python train.py --d_mlp=1024 --positions="learned" --parallel_block=false --init="uniform" --init_std_o=0.0 --init_std_down=0.0 --optimizer="muon" --lr_mult_down=1.5 --beta1=0.95 --schedule="cos" --steps=2686
MLP neurons of a small language model. Each row is named by its layer, matrix (up: input weights; down: output weights) and neuron, and shows model dimensions 128-255. Each number is 500 + 25 x the weight over its row's rms, rounded and kept within 0 to 999. Numbers have three digits each.
After each neuron's rows, "fires on" lists the tokens most often at its 100 highest values on Wikipedia text that the model never trained on. A number after a token or word is its count.

L3.up509:485491471476494518484516545508517513499471497502511507503496534505492489479533495464474475484530540539520479499472503539519490476459533493500502482504513510481484448497534501495478510465495484511456516509483507500546500522460491486500517542486473519495537513515535513520531493511492496526508527506494513509509529568470463485493507481510530486492499486468446426484543480521506497494473
L3.down509:480533460477497510520465503560510521515483476499535572486498516537505479462500515514507507458466465496499481548483512518525494511481517516505462496538519560541488494510532534507557538521507513479482500446509501508461501522494492534475507505465508508537478460477535491496521502519510544455538561452470532493471473489459493503508497491474495523509517521516491498485556494467487509506529
fires on: " km" 19, ")" 15, "ir" 10, " in" 9, "m" 9, " Or" 5

L3.up0:471481487513517516524502466505520522448471482506466543510454548457529486506529569508464553491488565499460448487508471501474458471511478476496549554485476467467472485508497472551481501545474449507470511471519519514496514527485538524465499517491548522445559506479475483517525505509483502486479525505533531483476523527526495509474481505507466477484483500533485481482543502486515515514487
L3.down0:513479515520490513509464509488493489535513499512530465522525530502488496546465515486515488502487520457501481509518451524537466455524504529490490499522443494528472510473508506512508508483523474505501489507500545489508519507521497536530465510509520497454504468502507539529511471448485481517474509443478489516472461472475489554499476515504525495537509523531475489523491489481505528495513
fires on: "p" 16, "ic" 14, "m" 12, "re" 6, "ig" 5

L2.up784:510498463487505513499478517519525454521425480530532471474530498523541510482509515476521493543568486504462556524484525491523434508506485482540500541476490479445501490491555502525546484509472500490496484479506474470524534497461526519482531548499518501484504526499469514511495466497458533482482523490497479512527453505463497519495503502478492487455459496514501537505517481544486501471486
L2.down784:509491489520450477484484514491489489498512425556493474497494531526516457515496508492511532514506472515545541500496504491516504537503500459502492522497534525462489511484495462532487462468512472519498537534474503488537547503446508537485496537513471472472483551487489453522531481491472480475503532493527568508491520508491501524489501505494510512514495490481503509520500488494502485524515
fires on: "t" 25, "p" 17, "f" 7, "en" 6

L2.up498:497513493474513538467505508445536524519521534491461506477500493472466513488501505538503488545555515475501503507535461495508538485498507547476474504423443495516491516470506500490505499524483513472487522511527478489518518483511487542482479478530475533504444530457515508481484492520513481503497523530467423511481472513489484487521458500486519506535477487513531491479462509529510427505478
L2.down498:526557512531517520513509479488479463522477502524512481493471480498545525463473497506470495464494509513519534460527518494493493487450493543513503495467528535515506480522515520445495540533515492534510498491541536450522478511463487516456513484486489479489484521520503490522483482531483498517498508500477443501508492478491547517522526490547486523462500487502502521546509521469514482490479
fires on: "." 78, "," 6, " 18" 5, ":" 4

L2.up432:455555488496496491496503541462485518475511485510474510520549483499503472479520461518485485477486532499533466517502482475527567480499465506495474508500503516519506493481496493519468499497544507477487496519510473544496495518514513499543527545466528504482528473515539462464491520539520499495488454479486553522531481480488539536486493497481510546486485478491519469488464446495527503496529
L2.down432:552507520517524516474502483469489515531423505451494490523498521496507527485449484517508527503507461497453512512528513506502457499518513483490506517497493533518512499504505489545476484517486527526545492477495487468500501461475497507528489502511495520488485481486509506527544459447466484518499492469507476464466502477501537442522475489477472519539518523521497500510518435548532532474491
fires on: "ult" 14, "ography" 10, "es" 9, "ly" 7, "ically" 6, "over" 5

L3.up796:499474518474516517545500501468516510488510502511495493491499515484501506459494537481520502507481497470462496479481475499474523489486522507443464503490470488489538497512499479497536484501504531503461447508483514513505498519482469487535503518527498551492551487497495526502524514509522489509521497489460487491434469496539488511500471492519476498475486490517529507490502493489565450486496
L3.down796:500546465497491517479466512565506461455504471445479490526459492528480490506492510435459457547501481509506536501503497535488496510540524504519504488448503503557548510493483503538520475555492490504505478472547492508520558491464508470475493541482483489516502473514530489490511517435487481531537528490491468509531465531487508490510545482502547443505502534504476476505508511480516527497528
fires on: "p" 16, " &" 9, " of" 8, "ip" 7, "ff" 6, "y" 6

L3.up562:517505496440490507501555508518507478491518442493499491474503535513494461453450491510496558532498474486479473473539525524484510515518514520493485481520471518502520509475489491470487499476479517502521500520494488506499492484505518513515529501496479498481501486486486518489506520574511477500495495443498496502517498469532532515522538524505527519508431498498488501474481460492501480556537
L3.down562:442455542491507478511514505451498484455543472493500484538528490517456512471585498492498452509496494471517506497520513527540483428517507474506506520513534485504510495539489461486507441500490481544468500491493455507496531467482467510506472474515486465537491515524499542527512493505505479519538462463524453500517513528503520533470465522465487499468529476498517422513469519477491520500520
fires on: " and" 30, " would" 11, "ot" 8, "l" 6, " its" 6

L5.up474:476506467490486495521491549497503515452499523498501519512548492473508497515445502494489464488508482468514509541472506500557506493531506541496501535505466460493492494540551523492507511516501516502531507493509512520525474495500503444532503559479491535474456468515504525530513541522517462490555475495501516497492495532504486491449515486507478495499509490478517508502525478535539496508463
L5.down474:522533512508494509507512466528483506529509494478477543497526487516484482451496514504489464503487505469460550522524507479423497490464514468499438494484502532512472516521448507503506468475505507479507445521514486541438469483482482502519493501531551513485464500521500530493485473523519495504488478506471465524529484522507453481467549502483475496492551582491477516501488490514509448470520
fires on: "-" 41, " '" 5, "pl" 5, " ===" 5, "===" 5, "our" 4

L2.up249:505484507423535513496492510512485478545511503550485502495521500521494504486466487530480456523502520505520542485520490467476493496473468461495531507495503537455493491504503545451510522485493531530491494514490518497516453505502481479474504486511465475507500517506530485509505484501469498488518474519546534499525559538463456496460545526438538475514541471501520466507491507453519492517446
L2.down249:500509478501473460495500529447496503494504525535515499502514497489491490500544492463519489498474464472476532515481510491554464518555514443543506514508527512549497521522496457475491445487514451510464509523541501497517503545497489525438490456457561517529482519517500492508520513468528499539497514499519549481479468491515478498531504483485521484513550500546465507503516526474536476485481
fires on: "ro" 36, "el" 18, "l" 7, "ly" 4, "al" 4

L5.up228:511472459481530534464473512467501520477502531519486537444510499512487464493473491485536506511503516508491477492499541537469529492475486475497548485479511506508506521500532500495472505511478473483500525477489500528538549476503483509475491515528486489516528545483522509451571540489478535499463516516516483486512515480472469504493474498516514483497557482509523542533538476507511506499517
L5.down228:506538523487487502483472490487495494462500508514505502502548485531528495452487495513473499485479479492493513537529492501457522467496513490526517466492481481448482500532554535524530512498536452500508484501503462486457462512488496455468507541490442587566494470550487525473506480542501503534502523504483498487480491488487525475503494498530501510523501500529478516492478483470491523501495
fires on: " up" 25, "ed" 16, " out" 12, " as" 11, " coach" 5, "ited" 5

L3.up425:503540480480511460460518447513527498498508557468495517508515506487480516483452475563528504501503507497487512494510520492499533535515499522509562487489506500502507525515473505518534533486486512497526469501536556525495526490495484512543463502472446526533485494490497504488440534514485493508546545516501523560444513531502516530499523516519466506455472496525540484550496493484471510496505
L3.down425:512503488442480506494493492540481529525526470485481534515473507493504516522490444498519466536489511472504509433498497481513478497533502495507541532491533483514491500536475508540487520505477493505508508491495516520509529526475504537495478470515512531479535518475541518527518486451466497493534508502508491539480494498531518485491516487493474490477498487490528476499508508546483501507494
fires on: ";" 34, ":" 29, " —;" 18, " |" 14

L3.up44:500508529477518534511509465507526443521458540506479521458493535524472499518506477425502492529463508488476528521514514569505509507487478490506550487515522506470534514472517510523473502523488486499515464526508468557517486489503477504485508532482511449480499497499509494517506527488503521490503535501474497505551504553510465507549467514503504513467549478498492505486550478468492460517484
L3.down44:491478525481498552496434480497505539476490525499501475466507517480493457498497545520493518478514502490476522516531490519501529492494501491480489461498489504518540515461519530495498469527526503554494470549508478471465545474504485521510501496499471485494496527503474501471498500510522489507480514494525492494494551516494456479523482522518454485489493489467508486525481496508488541453516
fires on: "p" 19, "m" 15, "qu" 14, "act" 7, "t" 7

L3.up399:481478481507532486488478514462519459461550491474490489481473504530496522520498467505492482476496509469522512496506485481472554535451507526486476509511499522511491467546529515494500499523518522544503504528520491505521513501494475524483484511481498496519505504494507487558506519441509523476540488484435463509468483518488543517508508449506531517494507477474527485494522523491503523495511
L3.down399:537477523485471499533504518464509555533513468504502491462507506486506534532487467525514514496525524545493520513504502478501516506461520500487480468514484497488540461466464462483502491481502493529533509491501516521489497476508492507470497482507452533509460499492518485477490537491510493516505505489511486447543499414467534498479565510491507476467523499472502516528491512466525529491495
fires on: "d" 14, "w" 10, "er" 9, "re" 8, "art" 8, "ant" 7

L3.up638:503464487479476533520487509498487474513509466511542493461548493492510464466504538472492509511534518491506471519511489528477503462486516471476470500486488475478496510496498498499515507547522495459505479512488524473518546494481453473494453500489506536473531449508498513473445504474509538520527469510518508500459478524448475495483493549503522544545513502535517510522473521534504499501461
L3.down638:490511508494497446536483545490506530501498484515545478461565480522496527469479497471512466461483483489509505476554485491524492496514497521518468493509514510516497521496500485508499500482491444525541507516504512478467511491511500478544516497515466498528565485493472509507493525466483495509496506504543494492516492474485529504511525465527486511498502458522511506524502485528506502527496
fires on: "\n" 20, "n" 10, "b" 9, "." 8, "c" 7, "st" 7

L2.up345:491464505468540517543479522520499478534524493479480499502516501500515472479485483477478479525489504486497506477467476522515467478507443538490530509464487517507487518494488498489491533505543519512485454486511507480487531506543575509442487486459523507513505540490485488516513518407485507529518515507543475493497488507485502493504501524468536499509490514518504498494512515511523493510523
L2.down345:498510493464528495481508553534506514534536511484509509493519477519530484506515503509521503458461504460497511484493451510464457528464487505489496542518531522543521494491517465482548509508456491448486502485526507485535496521467470477455536494492568493504512534502447482526502482464507536533520516524499505498492505487494500490495506513495517523487526518518478479493516453475483572521509
fires on: " of" 36, " in" 10, "ost" 9, "ot" 6, " top" 6, " pro" 5

L5.up610:504504494503506439517522494515526518483503497477458462479487465485508486493558485475482462521485466505499490471526489535527508453487528469491524493479503474513486471492557504490513447501494530506459474537468518530477517516508526503510497520533510497522458529499507524510519495503502497513546491520537528548517493531469509531479471484518478512465496502493494489488513511496493524497478
L5.down610:541427481478538529542491523502497469461499454535513524475499499495494532503497473517503486499490473475523498482475471474504472501504547510528476516517463495512481509517508516486517509485525479505507448518458480482479456488472509538460478516480528498515494547527501516491518507474502475493515516482498502451479458508495484468534499492518478504517505459568485489484503486501496538529525
fires on: "ant" 27, "ut" 12, "un" 10, "el" 9

L3.up303:479473498518518538478522502462457469505491468511482494503501512493486528534551473491480502520456524501494478489499501443463485518486473481495492483557550503513533511467502496512496527517500506487509535506517477485521482530460539516517487564521488478475497470490493505495488495525515469542501506492512503490519536524455581483545519505476476523500513457531544500492506490483487582520484
L3.down303:513503481464500479528486516544487472469498487495501509489518527453481488527522529464475504533507525521458525501500521478491547502475508477516497538484458499539586543482523456497529516551474488499528511458480475498481527520507511489477545526501471531469471517464483520487484530470487513509509477458494444514498489482502500508530449529483523494471508528541460511473492526540541520466513
fires on: "-" 28, "c" 11, "f" 6, "b" 5

L5.up57:500506520444524493511473509513495496515485487496514502483526539474518534507485494552514532532522509532471496450505502460526511494498509499472528497492525509450502500500523521529545527525517455493451486520483484483513514480528491445491493502471523412507511510482507497520451530490494507495460530487496516518519468452481510494445505467543464493460499505522549521483446468541500458497495
L5.down57:492513524530559472525490493549506511497523473485531531510507527486491437508505466449479533521524508533518472478487544495464507506518552521477505517473505527536478532507532484482484458495526518529491478491484459499473498500500496549463487489457463515521498502491490488525512491505551483451493513501505533458489507506501479512467443470508483476477490505525459518529516525439494504486465
fires on: "f" 35, "l" 11, " |" 6, "b" 6, "r" 5

L3.up5:500518503492543491472558525533488494516486484475503448515496532520511512478504498476565503546508541457428482470488509493536531519491506538523523535510499478502503524533545529468513448527536549430437501494512475545510466490513504515460541524500508482469529486502523539500498529517533512502510523480479490532508469517501523502490476509507488499461479496528482510487498508502521464499489
L3.down5:520491438510459485505463510466474492482509507482508437495499532478487547544477494443457486518498498492495498480506516544499508500514476493504478519536507499521492519497463501503481444478493503507481518486516526456518520515446536512495477483507468479496455489554504495531499456513488515536518567483498476480528463508524530469512472512531514539508481511497485490520511501518497494500512
fires on: "," 26, " and" 22, ";" 16, "e" 8, " |" 5

L2.up922:520515535506475570515514472479524448479542488534493498507512504536455433495530504485488506533445508482501510528498471490516484501475487519455458496465519477502504480508537481518505493532505543509540479495505482490497482457517522529512479498489498503511509502494500504455474542503514544465498480456507512551469479529522512484478563485510506497512547541461525470510482451498531480532522
L2.down922:518520482479530510535426489514515484515533510492534493478491497506574465516486457459518506507468497514487473461558488508499526475505539501472522502470504500495509524479516521496441471517505521503497505498502514471482485500508518497537500488448457458487491509535514506496519462520486539491450448541532498491502523490478475537562521512492486516509481501533512526542477499545565514509454
fires on: " more" 20, "road" 18, "ly" 13, "ed" 8, "ur" 5

L2.up121:501503528501521455498478498511493503489509532479495527486571518513468521526501506524504449527487509434490503538489494496538488487527501470494515497514475536471536529543477509506498506475497499485512428502516450507502528503510520526503553482528467493473491507512479469495505512509471511522493506562504500481502429483504527468463479494531500503519522479489476531512484489488504532463497
L2.down121:491475514505485454497496488508482530525513530477505494507486499517518508511505491464502511446425503519450429465555487533515491508475525533515486485518533484552474512473489473509506446529489519497500514499487498469510556536459458478502496514456503540550520543491489486538462470483510505496498467510507519539503519475536510534476474504521448541488506506479523534508510486443492486482525
fires on: " 1" 33, " |" 29, ";" 14, " 2" 5, " 0" 4

L5.up526:431472530496530547521471465453482472501484506454476547544496504500534497489478505514513499468465494499506478482492532452463500476531406522474496502488445536501517498480484483501491485508476485519519534483545505503522500538461455533476479515456466504532524484500474495487496489495515505492515492480499506493522528503503538519532512502524498468525521514495492509493541504523478524496532
L5.down526:501492554459521505486510510523485501520522490515503500523516534480528500519493476505514544481515529492516489502498505491493446471469481503490526522493518510464518511492493491505501493483537488479527476512473508494542482502512494492480521476445495501549512505499494521538511498513475483492514494528512499488497477518486494460458492497520516517475511526487528508485497479537493521521511
fires on: ":" 26, "\n" 25, "′" 13, " and" 11, "." 5

L3.up228:459482508534501480469547484516525523510533488475478460495497521485506472495480478468491506503537543528511498481452514497506493438435514545507502472485490503550527532538517530467472511475494493496530520528486504529500491480481526527532528524515478501482476485506486508541512497471500495490523537501501486518501482500461529487508500526505491526518519515457523517476497531465563504477508
L3.down228:542472509478506526493483498445451507527523540506437441480505475493510508522494509449517465501476495478501519467515498526525470451547501501510525516521530493502481489505489488487499493524495521497505511508508472474499495498486473517519465509517501509532494452513519486497460430503524493504561523475491475505493508513526490539506505528487492522507528484495482499504473515518441467476529
fires on: "ar" 16, "–" 15, "and" 10, "ul" 9, " term" 7

L5.up636:554488523478504503464476522520522491483523525484508494489520513513522473505481514480511561492534486499489507508477510531493494474491556551511505515521508535502562574492555472469494477514480494527465507470471497495521475509481503490481506511503523514521455534481512518482431532497508507469511514512500469496528501512440507497542524478530502522474504492524545541486526522505558452463510
L5.down636:498453461503532503487493543487488536520472515518493527545485489478434514517534488505489498493518479489493525510531521494488468528495478464533516473515478489492509445523471496511505488534494531542503500491538451555502495511513467542474525459515518487467550497499516493486504545505539469470519458515518484542470534489452503516498503550460544494464507477488473494535501528475460550465530
fires on: ";" 29, " |" 25, "in" 8, "ar" 8, "ad" 7, "ul" 6

L3.up639:514488456536505517488487505477510489496494487508519485533549501516512486550500515515473497515492496496507457504462499470451545477475479480496492452510469527470465504486488528491505504511489529521509473476516491510503503498517527497476514523516517493513479536508494480499510568446441537500549474479479505442506449495581543510495492501494513510481506455451518484548529512502537483518518
L3.down639:442455501503484486505441512480493494526502499460492487476473497492558501496505475468473474514531495523474515504474517504511559514519506540492486497527460496528476531497483513516515536504480551471482482479505516497514519521482463478534484474494481498526507531482465448505450504562502498493532507481509503551536470436522512489482519521497539519522492509536524470541519534486481506544464
fires on: "w" 18, "s" 17, "z" 12, "d" 10, "b" 9, "r" 8

L3.up676:494506561494528543533497479485535483478474484489468514459516483462494519471511488493500511540512528517479500477502481485441485526482492452481514511518497436517499489511497478526529476500514505512473490543500504478528544514471498470458500532510550459484558485465511523473480459503472490490512477513489466527473461501485492501467469476494538502469479520533484507532519544513485507489501
L3.down676:502488518496485505518513487510458503481520504521538501482524540525520437509503505450479454498515483470544508473515506476507444522548519508514510515480515457512467522522473478471501497493565463504498482516515511518487514496544515489535536514575473475491487474526467463518459500500535463511466566501505522500485461483508463503502508479503545479474544504505505494485477509518472492509476
fires on: "f" 20, "p" 15, "ock" 12, "b" 10, "th" 7, "ff" 5

L2.up435:528485509495539515526499528514505481505514467505503501457481450495510499495487491486510518483482495454496533506530525473494479538519528493507507520460435507468530499503502528488520483540480500498518512496492488461495542559473521493548494526527441531535484503499455461562501542481528526498556496480501515513483501514509457502482484542491515486490540490461491513497476466496537518479468
L2.down435:533499504510500490482506498471547503537517483447478533531526485482504500518498486511487491471509504507486492516507510537473517517459521509504511487489474418460492488592442502522510526503493482490466511462517479534511494502450451478523511508515476514494510535505511538496501521490581448494498492496465496501476496506516532540515470481477527495510509503498490497460482435555500504527484
fires on: " of" 32, " from" 16, " ===" 15, "===" 14, "ab" 5, " between" 4

L2.up939:499507411476509525496479518491508511448498518491503489481515542504461512487531517531499493508466520512520514519540488544509471482500505505537493482477487493478496492444568499497454521454444449494481521500450512500513507498512523490470509508511483535457524498500541482486467514535520499508495449502546533516478472532499488526494529493533493450473508502489508465507484472493478538505503
L2.down939:491480489503459465544434522512502497509506526462486433511473485546493478502490509461498501527497489507473516503522458524492500518518479523494525496496536505503489529465532518491484505502519498481481521449506514511558526496538503504493503482470532516502516504485516499459518483493491511524519504492514527469479526486488483505510487522509557504524512543496518526482496542486518485521532
fires on: "en" 17, "c" 14, "re" 12, "m" 11, " km" 6

L3.up39:489489522518523501490469482498511493473513480481498536539534508506467501495506506503512504493528540466473479523545477519486506509534517543494538478472446529478494495484531521503498497495449475521496503514507489491512541532524486546537525507494508477462493477506529494499491492521455491515461510502497544543504519468517506475464458472525505480523490511519479452518514515499533493479494
L3.down39:504486551532546512521532488502503467497483500514559544522518477457535513505456498500485487499463459466514498464505517490515524472485519521500504507498527516480484523506498490487479457545466479499471491508491468508512501502464520460486477481476470462489551455467524512538464477487498488491524545503489475490566469528503502533530474449507477495494495510491561492473521528493491508504515
fires on: " |" 38, ";" 21, " pl" 11, "m" 6, "pl" 4

L5.up965:482498494498473511502472492488495513501462510509520538515538486490504533500512478480484504506514537500505523534490526482489511513479409513502497505530526550489533501480468530551442483504473535473558485546520507467507446549484525483540492508519507459530487490501487458510519495506498532530543453506494497444477492514471519500440540466490481484486549494561514475505504471488516499502435
L5.down965:506517485449549521488481477499520474532497526477505506451487494462498531539468501486475463518515509570498499491505453484461504516493511503490481485487466457478496530524448447477542494516483485450519495487489526501521546505453521500476458526503520505492536508501529505480435500495518503526468494456505489532498527468479505499527490495470498480492500465498498494501466511503511516499495
fires on: "w" 15, "-" 14, "b" 14, "se" 7, "st" 5, "n" 5

L2.up731:493555444485480510499458494506504486541485483537452517506513495497478441533514498466436471469547500509488509512512497528508519516468481495509473464465498531488493506522512513511542499537492501523547513510547545500532494492485503528465496479490522454549488535521509447501464508482488512485505500518500475503499511526508462508486509541489476511538468475486476508507469503495483500495491
L2.down731:473468533508510466529540503505499439495495525543498503451465519478501535472543521508522514533471463484571519465523479471504485484520485505515518526544546527519450532511558564502483512507488482469485527498510468500501513493514464479515497459526499471493483465499495498522475507521499488506485478484518467475535545497484479450534483511502496509508478521480465525505497524520469508515489
fires on: "ural" 19, "ress" 15, "ure" 15, "olic" 7, "oral" 5, "ical" 5

L3.up852:478482524500487516542485475511507464510467472510500498510469503494494511524439467484538488511540498521502495490468493492555505522490497511457464530528482463491543492514517551528512489507501520519506459516505544506481518528482493454503487477484518483508540461507482505480474496488460501480500494526481463482483496514540472465481478494480512538479431483492509491497518497472507485504424
L3.down852:523513514489529551485527491466472542493520492509500504543520506491532512486520501474507489531496504510486499513454524462502504521512529502490536482499448488513481479531492532523535469418547475486485471504485437519512505483476478453495529450507494468452514505543470513503504520497537497501491522491486493541501480512477552475534517515469503427510503533493523500475490497488523528502459
fires on: "b" 38, "f" 8, "ell" 7, "m" 7, "v" 6, "p" 5

L2.up632:495492479527468474509504505495506522490519504519497508475492467507482522497497486511523505542540496506487508546509519485495506519541478532514521489486461508496513508525472496451509550510549528515480470466500517519517505486496493513518531522464478451492531484487516540489509497538483483528504492559513462517479453462495475509475505502498514476481493515480531461541459477476474498486510
L2.down632:497502529476496518536482525468500483511535496498475523519463495516495489502491478529528469496519455489503517507521507431491515504493503491512493528538510490510472492508522497515471491530510481506503487533495507505491505497549540515500478524520486524521495551511530501519517480492542482507501485494502513488503468526515487479506498513503517509497492529473449486512547518482468508521442
fires on: " |" 21, ":" 14, " is" 7, "ing" 6, " are" 6

L3.up260:515521482501528475486472528469521547501516522519475495502504488504489517511493479493505487528452532485522521526489475457500470499489508495503484501463554455516479491507495521482488518548507505498526501522480496525512488510488496530485520503500477459530566533515552501453449486511468508432485471482513502558484505518465536542491518470495474497539505492477504501478513456487475522508484
L3.down260:514482501469459531496508469504495517522477506431502480495499484472460494487568481481497449506504528464504479488453535582489519521526497493561497454474503464465514494489501483478497493479482503505524489478522477512487469500545466548516517502473504532490542432538498543478495498499517511495456493550548493499517502524509525481507492516475504502548499488509493518512538534521490499543512
fires on: "ly" 20, "l" 17, "est" 14, "al" 10, "ed" 10, ":" 5

L3.up860:491519532523482493493496507500482481492503460511510483465502484516494503529480500476468460555492466511488458455498518495451441485534489485503516502458525523535471494495493511490536506495463537473472460514478523531473463525494471505484502496466513558473525528515489516532514514529522497507463466531533546512529485489502500465458519520506472454451489476524508441520489463486507520480508
L3.down860:496496501488532505554498513477462476492514472507524489519518564519494466485482550488473460472473555468488514522521487504505499459541478447534498485522546502520519525515521509484526508475480488485452522468525533508524489505491506417479523508502585512497515476525520546484495507513509520479502484521493507440497535487500501519505494492512480507505546488461494532493459499461533520534517
fires on: "ra" 24, "ro" 16, "l" 11, "r" 7, "as" 7, "n" 6

L3.up232:473495517446526513520562551496480504423441471487464486462511491490489519529523479513516522543485515523546531497517527483458470515465510461453508480490538514541532473499481486500508519518539514516546495505475478506498470446460511503483517498472480497491493456475498508486530505492503538510493509510545511496498477475520508520505487471497506476513474499451500513455517494509531498548519
L3.down232:481510479511484527488472490534516533502518495493540494459486527496484546515485478499498522530511493525439486515523433484501555517528463514548493510478522538507502487491505511520482507535480506526487534472490569507472466509495485518471523501484524474493509502483493506488490493504488515426487515484540530495475512494542517500483521484476496531535488472535503464532531524487487480522521
fires on: "th" 20, "ly" 17, "ith" 13, "all" 8, "er" 6

L5.up603:489453565506498536497540515533497495460487499483528485490490511492483468495500449511505513479489467457523451525497503484527531523490531483528519531523548497517506476508502483510534489554437510541514502478495526528538481505503502521502502516461507502489531467474510516524495548487476484524439488524565470501497540478512492519511472488523492516477489495511495515518477482495520487476486
L5.down603:500478516506456465491466487462483534501484501524467497523485484510516516483473538516474489514523559498467524474478438535530519513503488474513504515492492488488521445520480479512515487512488495497513521515479560489529533524489483514548520499502504470505493498496548468472487520441511530498532477489475487551480516465520492486518511521505501500486479447498514521447454469491529515517510
fires on: "l" 22, " not" 14, " r" 11, "ul" 7, " l" 5

L2.up560:507504543507458488492452482526544462445476446477479481499516512505501498476505480533503485520512519478520522501470524524500507494481442488469527523514466526475482568500509510493525560479529513532480449497479529502530506502475506474520518504531464457471548493524517559502461505527501505498484465532534500505526507478508522507536495499536519478529486530519498482528500455496528429518530
L2.down560:474529498462536472522503536530505525508507513482473512503451518492469444546499488479487504478501509497532533497485491503458480491514522516494510484522510518550529490528496515482488461488512479469430529492510474476527511482492508482524521480445483500484478519493486507487496510448554469492492541500494495463554500510471492452522524506505511487511492488497518499501477551512484516479493
fires on: ":" 30, "ards" 9, "es" 8, " O" 6, "O" 4, " |" 4

L5.up777:499477484527451514480482489462537505499514496504472520517505486501490492522530488472466472509487557468501421491503536509504524531524458496488494482482544488542540543471503523497453508542474489494498476518478544497551553519506522523515498510495477492503491464531454469468508523478489500462470519487493540496493509465510481502552504481484502503461498529542511501513525501482483531457520
L5.down777:539474515467534465480514474534509489492499523494479494528492533496466504513489480544496468510537517546553498516501428514503517498467503510441518524518539499468473544504485514484480481500477449513468529476491515535517500498487527500449430507476492476502471510500552516471518486491509476471525489484543507515500499540497492508478488473464477458475523539498570536525490480513529534478489
fires on: "b" 21, "w" 17, "-" 7, " (" 4, " o" 4, "u" 4

L2.up426:500484490487560496471461477506477464519542477501469534442527454504471515490502533499507545490503511498504522536487515510482491494480459495478469509520470487495508519523519480461544482502480484436476506512546486512541489478464531528539490509545511501515529491456497499492525496486475555482514511503464465523513485474469533471502474519507557488508535497458488467490489526469522540486483
L2.down426:514463525495462500486492508489528506520490507487474457492540480536491482519514461493511523478503485533524515511510497510551502514471493541486491473516503484476513489452513447511457492473525498500521505534487533470456527476509503525512494515494493525481497501475556520497512499486511507492516518503497506524529511492523536500533491484463439511493531537492547483473480495513500482482482
fires on: "or" 22, "w" 16, "e" 12, "er" 6

L5.up32:482492505521520535467467475444492545527458496497510488539511483503533517496495456483513512505455473522483513478509519500505525481512466521498509512437485492517518456509506514498462492522537490535517465467483509518492516485514498503487493483523460494500519498489485507512427529543505489482452456571507521505510547504492520507501513521485518472480527428494514490560527482543480524468507
L5.down32:513468525498504493486458495468482505509489470474487509490421465489539518537523468496535514476501470525527487510531504453505532425469492486516531519535513520503512470498457499521486548555486505537501503484523442492515470478481511507476497464472481508493501489472475526499520466523488466469481461528486492491551505482496503458479506479479541455533530480505508509546530498542520501487525
fires on: "′" 19, ":" 15, " of" 13, "\n" 12, " /" 10, "°" 6

L5.up260:483519512506509542465493503470482513546500496487470466464539505504486560537512515528536522477556503451500463473479502514529468489509507488511554488502498529464507513477515488492463438505535527492506491513516478511500501459505503514509498482512469527486491512501490555512491509483516507506531468543494524498462481512482511485511450474477483492483444495461502500491541483542478512485485
L5.down260:513537479522479507513496471478507476466495496469525535494520509494501492487438499455495528560473483528517505484494518542498520504480519505520480507501510537515496491485473477474478506493494487509513499421530525469510451559472475479486493515480542472493507489476551506507499475489514527492458540425486471458534506478547515487502520493517508517498503526500536521500506504446508505479470
fires on: "," 38, " and" 15, "\n" 12, " (" 6

L5.up428:491453447420481469491552538493512515480534527463492497501496503495499518429516501517536523498482480493525499502480480505518525478477540510427484508433498510503557506504496516494535508535502504531516533492440541533480502507498504524484484452468481520492484509494451504488490497497472503522480495480480470526538483475424526519507506501517540509469517505483504529517474523535506481505492
L5.down428:512484554500524519501507519440514501546504477474467484558505504530512487467527453516482534531498470474510466510486458519519507509493531519491463496512507552475511491503488512493467513503490500518482532480475548491499494539500473476530533525520538511500506549511489492529477474520503545497506501492489497496500459509510520489483510481469494515481459521499493512510510522475477471493498
fires on: " and" 20, "," 17, ":" 16, "-" 15, " to" 7, "–" 5

L5.up892:484501524488472457517514543492514510480500524459493532447496487507498501457500509513544472518472494469497496483565453495497494528475535443516443503463499501439483476509465525507518487487506572495493487512519537531538487509534497453523499494491533520510532532521493471499552525526474501433517545525494480518484517487486492515484498506516503449517497467558530509500482543492547552534488
L5.down892:509503521454522506520482503467515485505521508503509528501502484529504501485475504515477494489511535500546501485536498449462476516508487524491525514520487479452503491477530485506534474491494459510543508489545499492530488475509511518465468506500527493465551480522469528537516535500544485537476530526532476447452480488493498473523489488490472489555486468480487511431504494534503548457507
fires on: "un" 25, "el" 13, "B" 8, "ah" 7, "ro" 5

L2.up872:477472524536559499495525496535585517474479491482508537474553481508490482514531510494489488535469519483492502483495454504470471507499495470517523526487478492497477500491480541475516492491485483508441494492463504461511490502497537539464514499523545499519487530483479474510511501500501477459513481493565485485498506546559535499469500515523495468509520481470537501509501491513521493481503
L2.down872:463494514500532475551486500465528515510504527503488544485481487487486490489515473482500443490478481510520490500481499461534504490493489493562482496518501499510482481482528501508506440508488506490490481578480544486537509435520511455465541511511525473470508512482497478502482502492541517489539477458504456512519477500506482449511488568497501504470496499496463499520517523517547538511560
fires on: " Ex" 26, "re" 18, "e" 11, "ant" 4, " Conference" 4, "un" 4